config.toml
num_attention_heads = 3
head_dim = 128
vocab_size = 7268
hidden_act = "gelu"
rope_theta = 10000.0
tie_word_embeddings = true
dataset = "wikipedia_en"
MLP neurons of a small language model. Each row is named by its layer, matrix (up: input weights) and neuron, and shows model dimensions 16-207. Each number is 128 + 24 x the weight over its row's rms, rounded and kept within 0 to 255. Numbers have three digits each.
After each neuron's rows, "fires in" lists the words (lower case) most often at its 100 highest values on Wikipedia text that the model never trained on. A number after a token or word is its count.

L2.up819:135109137087129136181113113174133119115124133170145120076120088137121109122120126131095097124132174190134134126133174144152151156109120168139147131124095124152130082138108110137130155088149069125170126121117143134103132129127158115157149120134141102138128123124097161135104122123140118150121114126131119115163150102127119127131099108129142103132069130188097142138102147159110140093161122113150125113138100158139116101119146108113143110144125167162119154111129098156121138100120117118135098138138115103112135120143128166129116132127147135122088164114114158104126105099118205157
fires in: "during" 32, "since" 23, "late" 9, "from" 9, "the" 9, "until" 5

L6.up323:146057106111142080122156126145149144149124145110101086098152078180156154102115112127145088128168167128158143098104103101163137158182119167116139144066093141119121138120136109156095155116177122152147147121122137117101143134115175158146122126131137110135147204127132122138120098119181133133103116127140128117118128146131112102117104120125119124148084154154133132129134113065139125127123080103146110122105124176168090123103137111111132119136118131144107091188127115124146167134127129131113113114112099079141132109063071177140103108139129138117087137126144158164124141113118103143
fires in: "with" 52, "where" 9, "for" 6, "when" 4, "peter" 4, "by" 4

L6.up668:139088123091111129143117097128127127096086136183141145129168091145096200134120148106111149116095145168142105117141131139156157150113073158114127129131138117134155173113123153137158131113152110101136122147114169158125077140131138158090136097144139109149102134091146165142116160137171130145113161079122110119128143132130109104114122143128163127148171128124129144096089127113128141141151137121181180126173110148116122109086128105143130113126103111115147140121118109118105145097141162149084138115131117135091147118144102125140081129121077147106089114118134100109149153133133156106
fires in: "of" 56, "to" 19, "from" 4

L2.up366:133090118128105120160169095093140152134111174162145103151107118161132158129112174154134124081139148129159156140143133093146109165131136119140120146175137126132128159146094119121103110102161149127152109139132115134079125142084120138150115109115133126137126142174114123134113146118092110137058108153136150128103135092114181062151147101084129096095123129099112142141139125118148116144141111117125146115149114162132118148124101133113162091117130139116153121133104102122100085125137127141118147130136151148149117131147117157113139152115119082114176118145137121126114139139088128116
fires in: "the" 34, "with" 27, "in" 16, "of" 9, "involved" 5, "out" 4

L6.up1230:100095125117129148139124122144183136118140133101142115143146099144114127095125107061114142118115110128166081104169163160119114156164131124120109117149154138144105129104105144121126094103119145160127100109119074152132135137126127130125127095141150114135110155194108146152089124123151111120088171105134119122139105148121158141193089163073152114148155172159135135173166143107141115153148072120168121111125123144144176130139191135129128083111107136128110097135115111115135153109118137114140125083136099126129163108125127114164094086131126133106118120116133114125119113128076109129
fires in: "of" 60, "in" 10, "within" 8, "standard" 7, "into" 6

L2.up456:133080141076103130123145112138140117139099146161097162125109079160157150117124135092159129082116161172149105117130140155148159127116123150105123158130105135133138150131113123148101111137126124113141122117108166139157117109094138136136133113110138148154159151163094162128139120142129141158135131097095120130122120126099132124127114126098129120145136125138099100120166143162138163092140088128147097096122157160140111116123144102125171090119182157141180122143116112115125137097130132138138157039130077087128170161123151132155127145161134074096134110109111093138159151114111209142
fires in: "under" 24, "main" 12, "in" 10, "to" 7

L2.up416:132135117133149108133124068116104105119144120182125153135157107099141121137118133133103120139113141152145126105146166130113128122095130139156165110148154122107142134155114144147102079128121100140134106136118114178113147139148172128187126111133141136114101119135111124143092134125116157104124096121153124095129104130097100130134150100151147105154111128121080147137146151108124128131153150096123111120085097141177111121150163121074132107136183131095126094095150097150133130102115079103106109132120139096149142130149117130114160125125091171110140081139136134158130140118164166159
fires in: "january" 26, "march" 19, "1" 16, "0" 11, "april" 7, "june" 5

L2.up922:141098097114110121173141110177136109160105171172108110094109102150139148136132145124088118097118169147158104081130167176124165144190128131175102145139144117134138162138175130130105130146129153136147125111108137101113144125104164122140157094104127096117154162158119146180127153124160147150091091100137118108133108103100119123134119147110120129125101133156140119157140126083112111089141121125107100141121118161143123124130160084157131152109148135149189116132091072117150131144123142127082166124119119118127145124120137145136109140119140085105115173126105126165126073145091103163
fires in: "in" 34, "for" 23, "with" 22, "at" 10

L4.up736:134132100110090128112162143175138112164131134143112080138148094147057128127123104144130080110119131143138124096159172139088143127136145130156103119094115187142130119126113135112124115176125101087149082141149097136165099108110130137092123156099107106145147157156126115169141168123100131127124138078094112130140104130110112099118080156102160151135135125108129150134106160145132122143086147116125139136143099151125148102140129128141117130104163140106113152113156105159115153135101184160108200102131111100149121087151127121114101136112086122132144100143147114121111184111080143165
fires in: "of" 23, "is" 20, "the" 20, "being" 5, "called" 4

L6.up360:097132070130123121096106132147114108145112144124151091129120128165118129148131106097119089135128120133102139065183111117129110161167116150164173143121130152088135107157169149153110119141212141132120096146122118158150094094099121166115114150071149150128137170175140108095136126096136156140095145052147107118152122149139133081162084130122144093100153138149084159146131162098142173132105151121123150156162175167136136122149179115152092102168122136128103142160149122139118148067092146123140169126135124098146133102088123159115083137120113136127140141139090129119144142116096102167
fires in: "are" 24, "not" 21, "were" 17, "pen" 4

L2.up1163:148113086110132096140129112134160162145141176159061107137125103174085128122150144150118113135165161197157127102161118120138150144111112175133142127114125140122141152181125121104148129097161135136125076155104158124082121089130138114148120134136082104108114156160125124128183140110138158108102155122140108136127113179128155087143128143116127161164119155141131129127160103103129155104172153135154100089127116143166076143107165106142128083163158154149158115119086113124124162105131108069124122108090127139099152129087081152134120105133139107118110147128134104102150146123101140141
fires in: "the" 28, "s" 25, "a" 8, "brazilian" 4, "islander" 4

L2.up1075:076116091133118117124161097165124132136097163120144111144095117120124139134105144132120084144147129153128130075164139125128156119167144159120133111121173118085151147111122136143123116106114167134148143108059118129113152175119137148119142098168121131119057131162134147087140107113093115163122103086125145130163153139137158145162199094098125155136141163135104149130182151083132091169127168124158111159141148142118103146134160135160110058163106187121144124133113117134106120133094178100087132136145133120117150089130109114172098137115143114117132145116142103131143162108069130097
fires in: "of" 34, "maritime" 5, "blinatumomab" 4, "cola" 4, "ratings" 4

L4.up367:113135134101117128110130121139128124121117139157104122147124106145148148117148128092112077083115159096155126111082121138123137141089106127135125116141122115079173192119082083136161102132137114132133092125095162129149133124086155107136127126097113132143130174180135091136107081153145163125117093099121115057158119105138128147100105152119127144152097120122108120133142152158197188115142090122162114162147145181105102119136128147133120090135179137160149145095110111120114139100102141091138076098151107103111133134137177149195096085133152152097144125105130119193119154080149143079
fires in: "to" 47, "may" 9, "would" 7, "of" 7

L2.up704:116148070117096127134118108095159115117152143187144125133144099150111097145144108087110137109174141162139158122170129117129115154130154095126136130123128150104131126180143082132140105089162107133130129075168138151071100126126144133127100121145131173136108126144111136128143110136133116135089122115109123131117115134148134092127137167140153135124095138158078191135128131107115170132160138153169108134125150164120104128099163150093115112131113191086131122103110118144148172094092101095095205119115141090101126120111094177143095112119113134095137140112167144110105092137112140125
fires in: "the" 73, "in" 4, "rider" 4

L9.up1385:110109097112147153168147114153090128114146140135096126120099075123114117119069130130139096157137146114132135107123142115138193153119136171134100152120136112114158110106152130182163100070150157113149108153111084109134139141106153171147127106155164113165098136144139150142136156095130144155088166113134121106122126161124132123103120160118124143132090133170140150156156144162125125110154136137178121128134155140136098113138157138169114119138120178131172155100114074106113180111128126170107133112132141115125166154108145136109116110120164109104137121118105138158143129070135144104
fires in: "in" 29, "of" 22, "from" 12, "at" 7, "who" 6

L2.up43:127073126103099129136101120119120122122115147137096130098160111137127108126148105144110086112116172155195116128122168149136138154109126140120141112132096136137152093103100091172154145162110155120135087150126097094091138125135168139163179112132133138129101156095118155161109132164131123120111122119145115106122126108131097131124123153089130190110043096098123126112125159140154120090136094111139160137112104130110129112123117147089143138146160146181163162125077110191075173124115148112117116113158130134122138142144196134132124127119120116098145125125099135143123112118133122111
fires in: "also" 48, "now" 10, "currently" 5, "from" 4, "since" 4, "subsequently" 4

L2.up804:119100116108118096144134102127107147119125128197103105101150149113092155153096104120120131119167172178154137153106130168159151159099158168080125187116137129121126104103100146108102126095149148124154153128087101134106130148153130146114138103108123108140118118182089107157129121131123133174141136122104147126097128195080135117094127123109135115148090153148114154153127183127102143154149110173132110068124102145129098114146141140137166113147153173133147108110129100111107166117120128092126114109138145104148107148096150143120109122131124089104123177158125126090102108101119112135
fires in: "the" 30, "of" 23, "twelve" 7, "connecticut" 5

L4.up278:095076086138103143170096096150146121121107120154137154104141112107082151166131111118098093105135167144153121110160152139133124125092136132165126134129165138119153130088106108128136086132147152114160138131095118140116112133149193166155166087122186105144076122154132187127133104112126133147102109084121120064110136141179125107145173161116151104135139098124127128135153161182115159111158165171126141134178117140134114104105170113128119124127153173167118170083124088118126090102151109147082149085122125041130157127165142116158134132152121127107111120097118096153143157141151178097
fires in: "in" 62, "to" 27, "from" 4

L4.up746:118100118113136154142119122133149131069144152097141136115137137114143129112127113123137127137144171140128155146112119144113150158121161134146099153101081124116106129105112119130134090119154115130185099087145144123102112101076126127152137120119163093132097150186123115142111112062186133138105148106106133125163111135122106154139132109106117132110131168160139137140148129177151116115145116140103090156119132116124118175095171105109163141150147130079162108137136135165098140132140120085144088086137103126161136069125144160120124088130117127125110146124107093164124132132123153136
fires in: "of" 18, "two" 11, "to" 11, "when" 9, "user" 7

L2.up1:096091153116144158135133137167133126134120111187131131133115135094088124121155113168135082098124168103122118150152163172111143152111123109120112136129116126122132108119076098164095142126141134151143152156122116126156139151100150106151092120152190112132059117137136184159120128123175129152123105075082091087139137167124098145140138156131178137109116104084122121097121143105153168126164150075124123116131109153153117119100184116148099130100147164141121106103117066152130094124136139143143127102099119092108151147117153111158100147147137140124126130128119142175092156099081135121
fires in: "at" 40, "of" 14, "around" 7, "on" 5, "to" 4

L6.up550:104153135134123145086135103121147134127151112131063084126111105139130120140088155143133165100108128139169151094145131193162149117118121117115121127130136127132138131161103116104182162130104150160123116149128130139133130143162125154150115142093136124140120126109106111122111099161101141153127143136133119142108062125117116121145139077064131114162064123140083118141146125140163153169104147115176133128154118076169109129124112122129147114126177156167169160137117127148107152100116121102100155106119100126143138128138111122114156101166119114106111117147125127150098102090142153106
fires in: "first" 21, "national" 14, "second" 13, "third" 5

L6.up256:134126119127139114142151151150135153067128148110094133127127165132118122152083100119133128142097143148146127126144166180135162175099136100130158132115133098136134115136135157122170110122134126124158113088125095148123147097106146143105138137149117149131150142161146095143146149117146141132120132099104130135117124156115162116190130080102116168197137166135094145122116135112193105176128114117165099155138115116120128136128178075124108119154121116102134159132129088122113154095118148097116139118157122133164137078126162130113076071120145166111160145133156135130113112123128127156
fires in: "of" 27, "two" 24, "three" 18, "four" 7, "six" 6, "into" 5

L4.up523:093101098120144137104071123116138160139147099145149091135150101122092130114145063092121113098166126127129146144085137129122167161084167126103157081130164127123169133112083116151096104105122139126128122150120126127115115096103185134139117064141141120134120136134104177161144137098157125132139138106115118108152133133126122157120101165080167150112127123082103117132122193135143170152136122141146108144136117116139136119092128152095135134135149169135149145121133112113099131094133169096125123115143108146101158100155170115106121185151134130113143082088119135176157154122131168103
fires in: "to" 35, "s" 14, "still" 6, "now" 5, "longer" 4, "currently" 4

L2.up141:122138118133079142192171108143114126127084155137088108102140125120171141134138147186113108127121113139169158166146166149169114138145115100142148145167127128124146128135138110122129116089108144086120120106143162132149116110115135117104138122133138122109147136132099172162095135121126118139109117059137070115110135148125147127131114170133144142113087128180157167148151152154112158086117109141198147150161091138126127150118134140120161108138132125160126160162111098132130155086100160121090125129161179106121097123146103194137123118099106151128115125129132110151109111135117158099
fires in: "his" 42, "as" 16, "since" 5

L9.up1509:120137105091109143140119094128094069131095113148143121141077135110132168153149154147107110125138150185121148078143157178156169126151125151129151155115111113155146112138127126166105124131136122093136136095109103156125167078120126158107162157039119119155098163127150155125128161130126100141127114140150107130108140112098141098183110140123116112127131131117130108092146124175135118129125124104103132110133138136124089102136087142193151147102183137149130127153135087098092166071150126153094145120106124085124163137163142132118093134098111130104136109131123131147127127126128166179
fires in: "and" 51, "was" 5, "is" 4, "with" 4

L9.up655:090126108130111096147129064130132125122124123107152123169132136113139108130108126149126127123113119125145122130137150131107113146155146128093155109158208110112146105115114155101116161123113135165119124088109105119122163137137116120128124099095158105157123127124148144102151127116149111141119152133147100077142165105178132156142104114095133154103102134110127148129125101079122127135140128100163175117155134133136144196154153164192122120087117128130145119113130094138128129120125165081104151144165135157105180121139049104151159121127082112105131129129104112148089119131115117107
fires in: "of" 28, "on" 9, "congress" 6, "beijing" 5, "aegean" 5, "country" 4

L4.up1401:119098162127141138105135120106127138135105120125132126122150123130153163117138103085123082080165179151178101153071125159122127142107134166124130112113099097113206137126092126132126080114199129151125124105110123117164144115086102110146130135083161120135135144145131156127144089125149138126123141077097113071162139162097142151113122170128144138144116132126137106139146149139193160132109104146145138107139099140114127088115086136124099102116183184126171156096139118111115135135118133089103130099139137099116135124169189147182112113142150137099135155101109120150098173085124161079
fires in: "to" 83

L4.up1155:130131105122067069155083109120147135116135153142106123139107120144088106101169104109147116097161140156135122116104144142179138144097126149131125128151132184109140151140090129112108118129149150152154059155138164114081115122156133109138140164114134123108138156136084169122167113120122169112103139076129133130129131134123102114118155186113140175139072157147105133125132135099171224113127119136147106108139101153147134111134163107137163115147133152126147135117137121103124159109107148135103138078146117161124137137099125177143134125112112086123103081154129113124115124099135105125
fires in: "this" 26, "its" 11, "an" 11, "a" 11, "s" 8, "her" 7

L6.up304:135108128126062131129168141148148116118081139129102115134131109108100113176159139135121119142106146148147088122145184158115138124176127135140139125188184121151153140140121094113173125121151117129116095105120106123137149129127109140136121117125114107146110123140136176150110153081101098112087112094137094123122129136137158133123100079129149109128152143099157144085142150092126144099162158096166127148169125097130103102149164154134126152106113142146122115152164141148110166116110183120134173127142086166106135150182139104125059140129100115117115094100104122105105108094104072155
fires in: "and" 35, "on" 12, "of" 8, "a" 7, "at" 5, "in" 5

L2.up171:125091085104116095129126100121159120166120138145106102103128106117128123131096097112142147140150150176179146110125152095146116142126167109142130132121140155125195136123103125114071111114178126127140111100111101125147121118118135162140159103107108141113136175116079146141124145127102102123121109180127110130097081154122138120121112145110155127092078168142155167117127139113089164121129097126112133100141133106147152130102118152084155094119134131138120146109114140118115145113149124118129165175102146125159122128087106153133123143081093131115106143122120108133118116123107112165
fires in: "the" 81, "its" 6, "for" 6

L4.up1506:120123127131140132146102133117145137088086122117073115126109164126131130177112129144112139116116148161162110104111128155107136110067153124168119121125144127086154140136142123150148123098139128129113120106108132124156104131134132127133115107127152124155120161135138133100132133094165128136153136087081129101118091158106126135144159152113120166114118151158075166135100169113139132108138182123138090112139111150187075159144157126098125125126136164144166157139143129135095167126121082091144135103098097135129127133103155119132103121149159111126173128163098091133123109084120173163
fires in: "six" 13, "four" 13, "five" 11, "twelve" 7, "seven" 5, "three" 5

L6.up407:154137111131132102125095110131159122152139139154100125113148091185115150140111146108106082122140161134134121142147129143151160161124127134130142166153095128064135141118097126149108111056138119119098120148143118110137088112124151152133153124138163125154102187128144151158139155142199139213094167113164100147095106164086117150152123103096174122155117170120117140101158165085148149122138124083145152147175107171109141102115138109157126129140149143130173080121126135104098168123135132123130140105150173139151125094086127105093102071131166125119139117113106115164082134121111112091
fires in: "of" 39, "emery" 7, "frederik" 6, "policies" 4, "coalition" 4

L9.up952:120120122108120164137087130110122136152133101127099120096130132156110114188121115074127084136126121139122088116114125152128158127114149118139119161122172169120134134129097159156121097095105140132143106139126104094106139187162123147127148141111130138133122155165142120173115124128154148137123117088122100084162107152123124126123134105117137134142106138111121180155122122133210142117145102126136129135109161118124099124125142111107156139138155095135170128156152086129082150112059134153138157090132132146065135152119113152169086118149104079123141129102135097124116140100140165122
fires in: "that" 43, "which" 19, "also" 9, "alone" 4, "only" 4

L6.up412:117117069098115103122118138128139113164113138127125120158138101177146115155142146130134099132102114129186140143117141112146131105114106115146178109120133115147150180155151113119159148123162128094138121120119141130139143088070118167118153122128135146130170167133084136076139157133127146156096160126169054124115127129115104159111103133150168110136100190118112110113149132175151153127101136125150143146168111101098122108111110137137128074126126151124176123166166139110135144110088137119101134135132143121130116102088151156104136130107147078115132149111105117143104145150111137095
fires in: "as" 75, "also" 7

L4.up1372:147104145114126157153158127158145131131132128179160110139139116089096149119167120135176087108136135146132126125132140119141152149134128131094103093130105161103145095097127086147142119119128121136143136122110127175127132095109172154092075073152098112133124152162084120137100154146129114160069126135143137144150134076141123080123086137104123127156145164081140153122115139148134136146105135145106163162165097144097123107126103146137174140080116130153140162105120132146116154122138130137129162107169122103109101108116156145122117147168151152128140068151152117135123151103087154115
fires in: "of" 29, "with" 15, "s" 11, "to" 10, "have" 6, "is" 6

L2.up521:130108120136119098133150146151129131091125105133113134161099128122177148102088110105094117138146155109079103117121186166116142115104115150106102095135139160113110099147094104125107128078130144105154145162143123126108144171137140099161158123124113135140153148189097178106110131105104155173112118095131116098119119131103168087127099140123132183135124158123107107125116128106170139124129176106153100106133146106195154143133155144138161134134132152119158119099116101188121122096109183075082164098136141137119144107112108128152115121139132122134098145168173120164160123110112177122
fires in: "with" 25, "its" 13, "between" 9, "a" 7, "by" 5, "high" 5

L2.up743:074127139106107145148143080145123089087134103094140137129164098149141126164089111115141139150139111129118122105122147117156153144117134133127132144117184111120142207106108102125138123078198111065163137110088105164129173137162113106127114106149107097146083133158109120123108135173117133118095119095105151119183123139111134156100146087102162150149128149138123161157110133137170110166122160127127114127112101135118082150142155108158135094148132146149174110109143095124109157105125145129102094147103144108146145151156143123201142097128123144119148172110169158118096147109117114158
fires in: "of" 73, "rocky" 4

L9.up629:104123111121140118120169166144131121123131109154129086154093114143115125150117121143113174119154109164154145121145134185152141120177157140130156112134128106087126148167126113142164150120153109193135109124079135140131145103127108150169111107102118125106139143156130134124160119132136142113143127122137110115122122163106130125140139117133093121160107097114064124119148153124085132148140153093152059147188161114118105143128127137125131112156161162132214151139121104073122127153135078087139120102147106105144181124160095104114083118106139096110151122127139110117116119083093123148
fires in: "first" 18, "only" 16, "last" 11, "early" 11, "number" 6

L6.up250:134089132116093135121155087159126097142132100138131130118101124126172148129097109117136148082146117129145106098139131080107173152125132108129112111104157141123120163112095120136121174101125128147119137096135144128106138127139165118163124142191142114129136147121165175163062154138149130112100106111117123079121123152137128145128086110104148118101124087119140151107143178092088115091134071097144155132116155131127118161137160115123111126100129133165120164147119107135143155100120201142137138127150115130129122111143136143159099129164114108126142136112119145164136134123090150115
fires in: "college" 24, "on" 13, "by" 11, "of" 8, "school" 5, "family" 5

L9.up552:105123124141128148150144117154123117095148152163099106109160106083130119113106112159128149072091158139133117179153119166147140133133110150131121210130138136145154101101136101153141113112127120132175152134148119121131146124086136115158102078128134071142108122132130190110129119139109088158145132126114148136087133103131139132138141115107100124098084115122167127126116114119123154115142146110117125130147100149113127103109180129167123115136153159098159130106127111146137142118113116117137138150147108102172106138124141160133132166138125143125140112162106120181113113144102126125
fires in: "of" 55

L6.up1156:123122099120126139114115127141156147136100115159080143143101133139090109134126074138096104154096162146140139140111144212115178130094108122119129122145116131090165148172132154134103168090125118117144134112108146124135142161090168122137132114134189120136145147142154143150097141129101073159113172109132109097126146175112125130141093138115127108179094136139130129112116187133120134121180097142166098178131108139164111111095162103127100151092156178156140142096138101164111134146125150095092124099154102104116154126121159133131149127154155119125128126118125071149135128123103153108
fires in: "to" 31, "in" 20, "for" 15, "after" 11

L4.up624:118068118100130123167117060118115088128142150164133142147119086125134156142123140146147141108127167118119189153103121147127134156109112171077145121126141121108156117125110134139131096074138118099143121144117128173144104159117173133151121082129161097153097124146128173169084158173120161157150152100105117098164129139076121109113135160119149151142109166113093121114167167121131146155142139115133140086182143152125072128140122146166116079147147111124100135130161126174126149087097148117106117116118146129110127146144193103114110153126126127119130131110123137119165173099130138113
fires in: "of" 90, "at" 4

L4.up1420:097096136101128117166092111148142162146127169134124151172131089116116183137082100086106137114098125159147179095124161133107122176082167159138140139135163134126125126059144141155090118139100182143139118091106089149143113130111176108123141094124134125151119130164126135117126145115122116160145115130183136154142090090106086126119128089125201136135134110122132116164136108156134130129119113162118149112101125126128124157130130148127153086126141117164145160129161124151132131131128135113133143129125088078116139091135104110154119142107112094125145099106105157181201141148089168118
fires in: "in" 29, "of" 20, "on" 19, "to" 10, "by" 9

L2.up635:113092143115126152098125131136122118114118105105116124127150137136133140111113107101137075093131130167116122153061103103117149164092092149135122105092137126087193144138091121161129092104142114131125120134140140080123094129101147128176144131100151175149132139172142153127140120121124151086107105117131111082149141134139135130101110159112127137153122095132130095112143155140198168129125113141144116097157117153117066089144196117139120136121155135136163127110114132097110161034089112124139115103152140116103135136162158125151111086126160150106143136132109135121107143117157136097
fires in: "to" 58, "would" 20, "will" 15, "can" 4

L6.up953:092141092091113169174155093141157160119116143122127121124130106132107145150124084117160108119120144117113116128118151179104175150081121119119124153119150130137154090107112097120132138106090117089163149125135103138126151158130196113092135096166135117132109121128148160153122098115134113125088116131159072094148130182093126137146154101123150107115127106150151124143157171095128133129160160162137108132151084141132080104119205133169125072088141174100178131102105093137147168114108168164112118111142138074163138130096142164145099103108109145136150122085125129142146132074131134154
fires in: "of" 67, "in" 27

L6.up306:159115085126116086175118107155142182140096138113123126145128103156127101110146141117136092152186148164165110115090178120110111110082146148118119133108156143103168126146134074130133110100132120174133093152137100130094136133153116113136144144157099077098157157121098127108162152140101134133097111121125137153108069128138180108172114152120123139133138137152121129152135103133130153137134147146158147092171122116201104133144148137115166098138124174153115131125122131140117121097091133111081143102120152120100101156128108158118121118056132140119078113160155108121116145093130166156
fires in: "s" 23, "its" 21, "an" 12, "his" 10, "the" 10, "a" 9

L4.up795:104126120109075146140148110163133142093086144143120125133105082106137099133088098102143124100107142157139098096080189161094138102112141133154123128127148141133135146120102143130091112138120172141166135144116103125155120113141156114119131114109157112125147114152118098136143140149089128182116084073077129150142130117114179084097135142130138126126117151098148127133148160116133116113144114136153136110078110109160161122140168087145125082088152163132123148148123111141138119129124123108133157123107125124126152112087090106130104118122119108099118148134151139097179109147090177159
fires in: "in" 27, "on" 11, "large" 9, "hit" 7, "main" 6

L2.up325:148112105101071111100121110181134133117070132144108135107112147117116140160130098089140116110120127140151119100089152149084170122133166134136127143146136159133151139127167127130098124106164108150113125118120141174155131139138159138116162115116144127112145155169082117150106106109119105184143122117076140123134121129126142101087098140130145129132119129121101134116150111142080118136123125158156143158133163118129109112114138093125175107111146144145150119173088124131146136141107146107145158111119124093146148148077126186152131115150129119115142148141125108094120129143128125117
fires in: "the" 17, "in" 15, "on" 7, "for" 6, "friend" 4, "f" 4

L2.up967:133113096112079076136131115154116113134105173152134126135115110136130150131079176129115114112085134133158148160125146117108143164116116089160084124154119150146150158125162113148129099133144106140093114141105121103127179095109131148126122150129106120132146135146121137103129143110137125132047091072131114129136139114143144064138138130097162123162169136154112153136141153147132114100130147127158114160121141159131131114103166148142099085109101146143175162101115111152131135122082154107150176155145117135069123144130130178145110074135140111111136126123095108125093126143077143152
fires in: "in" 25, "to" 23, "of" 9, "on" 6, "a" 6, "for" 6

L4.up235:127135084096132090162143086133131089124145094148115080130139152106132138146125122092118129171169136151132108093096135143104149129129167155135107166148122166104164153114127138145156146083200162120124165130103095142086099124144131120126138126119115115123133160145106145126160141154099091128103118119105103085109122161120136111158157111100130122107097154120107150119116145118159187144114154108165141121133170131158109160102147127102085090133130115130136070111117124170118157123083118128105159124115136145139144118124108149091130114085112108119120114145109055137145113089152114162
fires in: "the" 95

L4.up326:128072082120091134126111161132157124104172128150155112105106094174103135092131119080070118087091152109134140097093149183141146165122106122119124127135125100115146118113156130134133158122116104124120146133157135148125142137103185129124136095117152155172107145203129121122090144133168150168098151142112094118143142123171131138133137182104125146165105146120116137119112125138138112107147100153118146142120121138108130108098162119120137141133118146130191131118129119119162126132128121128112151081158101134126144133120153169129145141153109121123111113124113126150108111091129126123
fires in: "in" 28, "to" 18, "at" 12, "over" 9

L9.up158:134129113107138139113151121137116107160124135102125118156108078149145160123127163139166131136162123148153104096154141147115151159113112112153144161123116069140189083154139140099113175116123098131112137160144128174096150120127143144140116135085127157093125130147142171095104111105144108117123131114135118122126156096125104141147102164106107125129117120110120084120118130139088129115139121144194134123108131136176111172126090137141148113127121128125151175136143126152135111096098163129094127095131124099141132118124127128095096114143148123122118125109137136138162147098096136152
fires in: "with" 46, "lajoie" 4

L9.up1357:128130082124114069126124099095135118058158104133100109135149074137135123098150186167125139097144103164157168131131150127147115110106126147163139127145122135129125152133125109170084162107145140128117091120122140139149126113128116137145118121111137169120153135119110148144131113143149142134110154090151107118144092125134084086086127154155176169157122144106113106147114135152123128119101112106147150113107104083190152091102137109170156117160138163104117127102162126138160123132102099115131160149099120124148107144115109136093156141132143136120107131135085105157137093116122192105
fires in: "may" 19, "june" 11, "august" 10, "january" 6, "san" 6

L6.up417:139133134111146129111122128124134132088153108127107106107101091157153142156079114151164108110134151157131104096118112126151142127148117151125144117145121126110132171120128125115150173106137134151140129125090136151103137118153112095159113147097098118126152173115156143136092155111146114103134095114145107130128118129111105125122097083110126142141141129106075120150112107133124173144096105129133104162131155142187066168108144141115095140152131125153165153153166128135129149096064109134149134153127116078116137130089113136167147134140130113115119097133136128151152113109144146177
fires in: "first" 51, "last" 12, "second" 11, "third" 10, "one" 7

L9.up848:109104068128110147134140120121137072123143127122139149096104062188139115149094164163110152095084119112150155102155159148177098111139113105111150096144154137119126153136143092145123146149138124139127125124156131172111128113146137166142130120102166144129129146137136157143164141141093159178093193117170101144124123132154093168109134142145100145154080132136143115100124139140131132102195161117140150148130177149095131135097118130156156125113150151144132145141140096139133151127150141152066128107112109094120130145148108120133122115105059138124157139142150084139114153110079098114
fires in: "as" 76

L9.up851:104118128105123106140160117174116129155099124152086134128137081149155155139087159117152136152135102132113124095152082154134160147133146120135133161140129136104159136117118146098152117097109128140146099157124134124140166144149119114128151097090141186125124136174138127157106129101124075123137144131148103110123132155119133136129116124098111126163170143126125106145138114086137121136139128160198109133164113169125093161126129106108132084124103148129133079104147109113063142097155100095136138097149128149116116120131131164134098100148131109114156093121104107145177150106080116117
fires in: "who" 19, "which" 13, "with" 10, "to" 10, "had" 6

L6.up1089:113108101126151137101089144128114146166100118143122107121147123123128137126135133048092135107127176159150137084075149159118116136144146157106170114110115141090157130156079094123123109109128146105183167115099107116096123161124165117158126131128129121107123141166095138141151110150133162171120156082141121101112130121109087100118154160097129142162142150074093143181137123116180135123118110118111126136133113134121131116129154138114134159113136129116181110112151099127109148133134120156124146121146086123113133087133130148123102155106150106124147100117117104136121130086131176148
fires in: "however" 26, "still" 8, "only" 7, "suffered" 5, "currently" 5, "that" 5

L6.up1461:116135077118068148107165130139130118141152124154135135132141104130087140144148130122137113115108104157132170140147121156175091086100081113135123110084117145134171121143112103089108192135150149070150113155159143141125096129108126136162111166152164111126139141135113123123161091112126165106119167098161109115123139174102106123130086131134136101096110117068075137138131149140178158141100158108157161105147126109143131099114171134142151139171132108096142118107134131144141139122089101109124178102117116094144132103094112129095057114114095116109102146156162132121158150106150122110
fires in: "be" 25, "are" 11, "were" 11, "being" 10, "beach" 4, "beetles" 4

L2.up1030:151102074130126086169106141130131122158106154133134071120128116168116166092135129126119090154165182144168133106138176117130103118088134128106115126126139162117145114167120101111136125116156146144140113136126154108123129127119139153132156122161141107102149128120070145126190139132095176109068128122161146169107109158142158104121187166112136174126141156137115083124151147111165165126106152121127130107122134104173137098129162123122159091184123166145125130091102116143103142095119120098083134066123128107088113128133135113135138129109138138142121104095165139100114134134137153119
fires in: "s" 93, "the" 6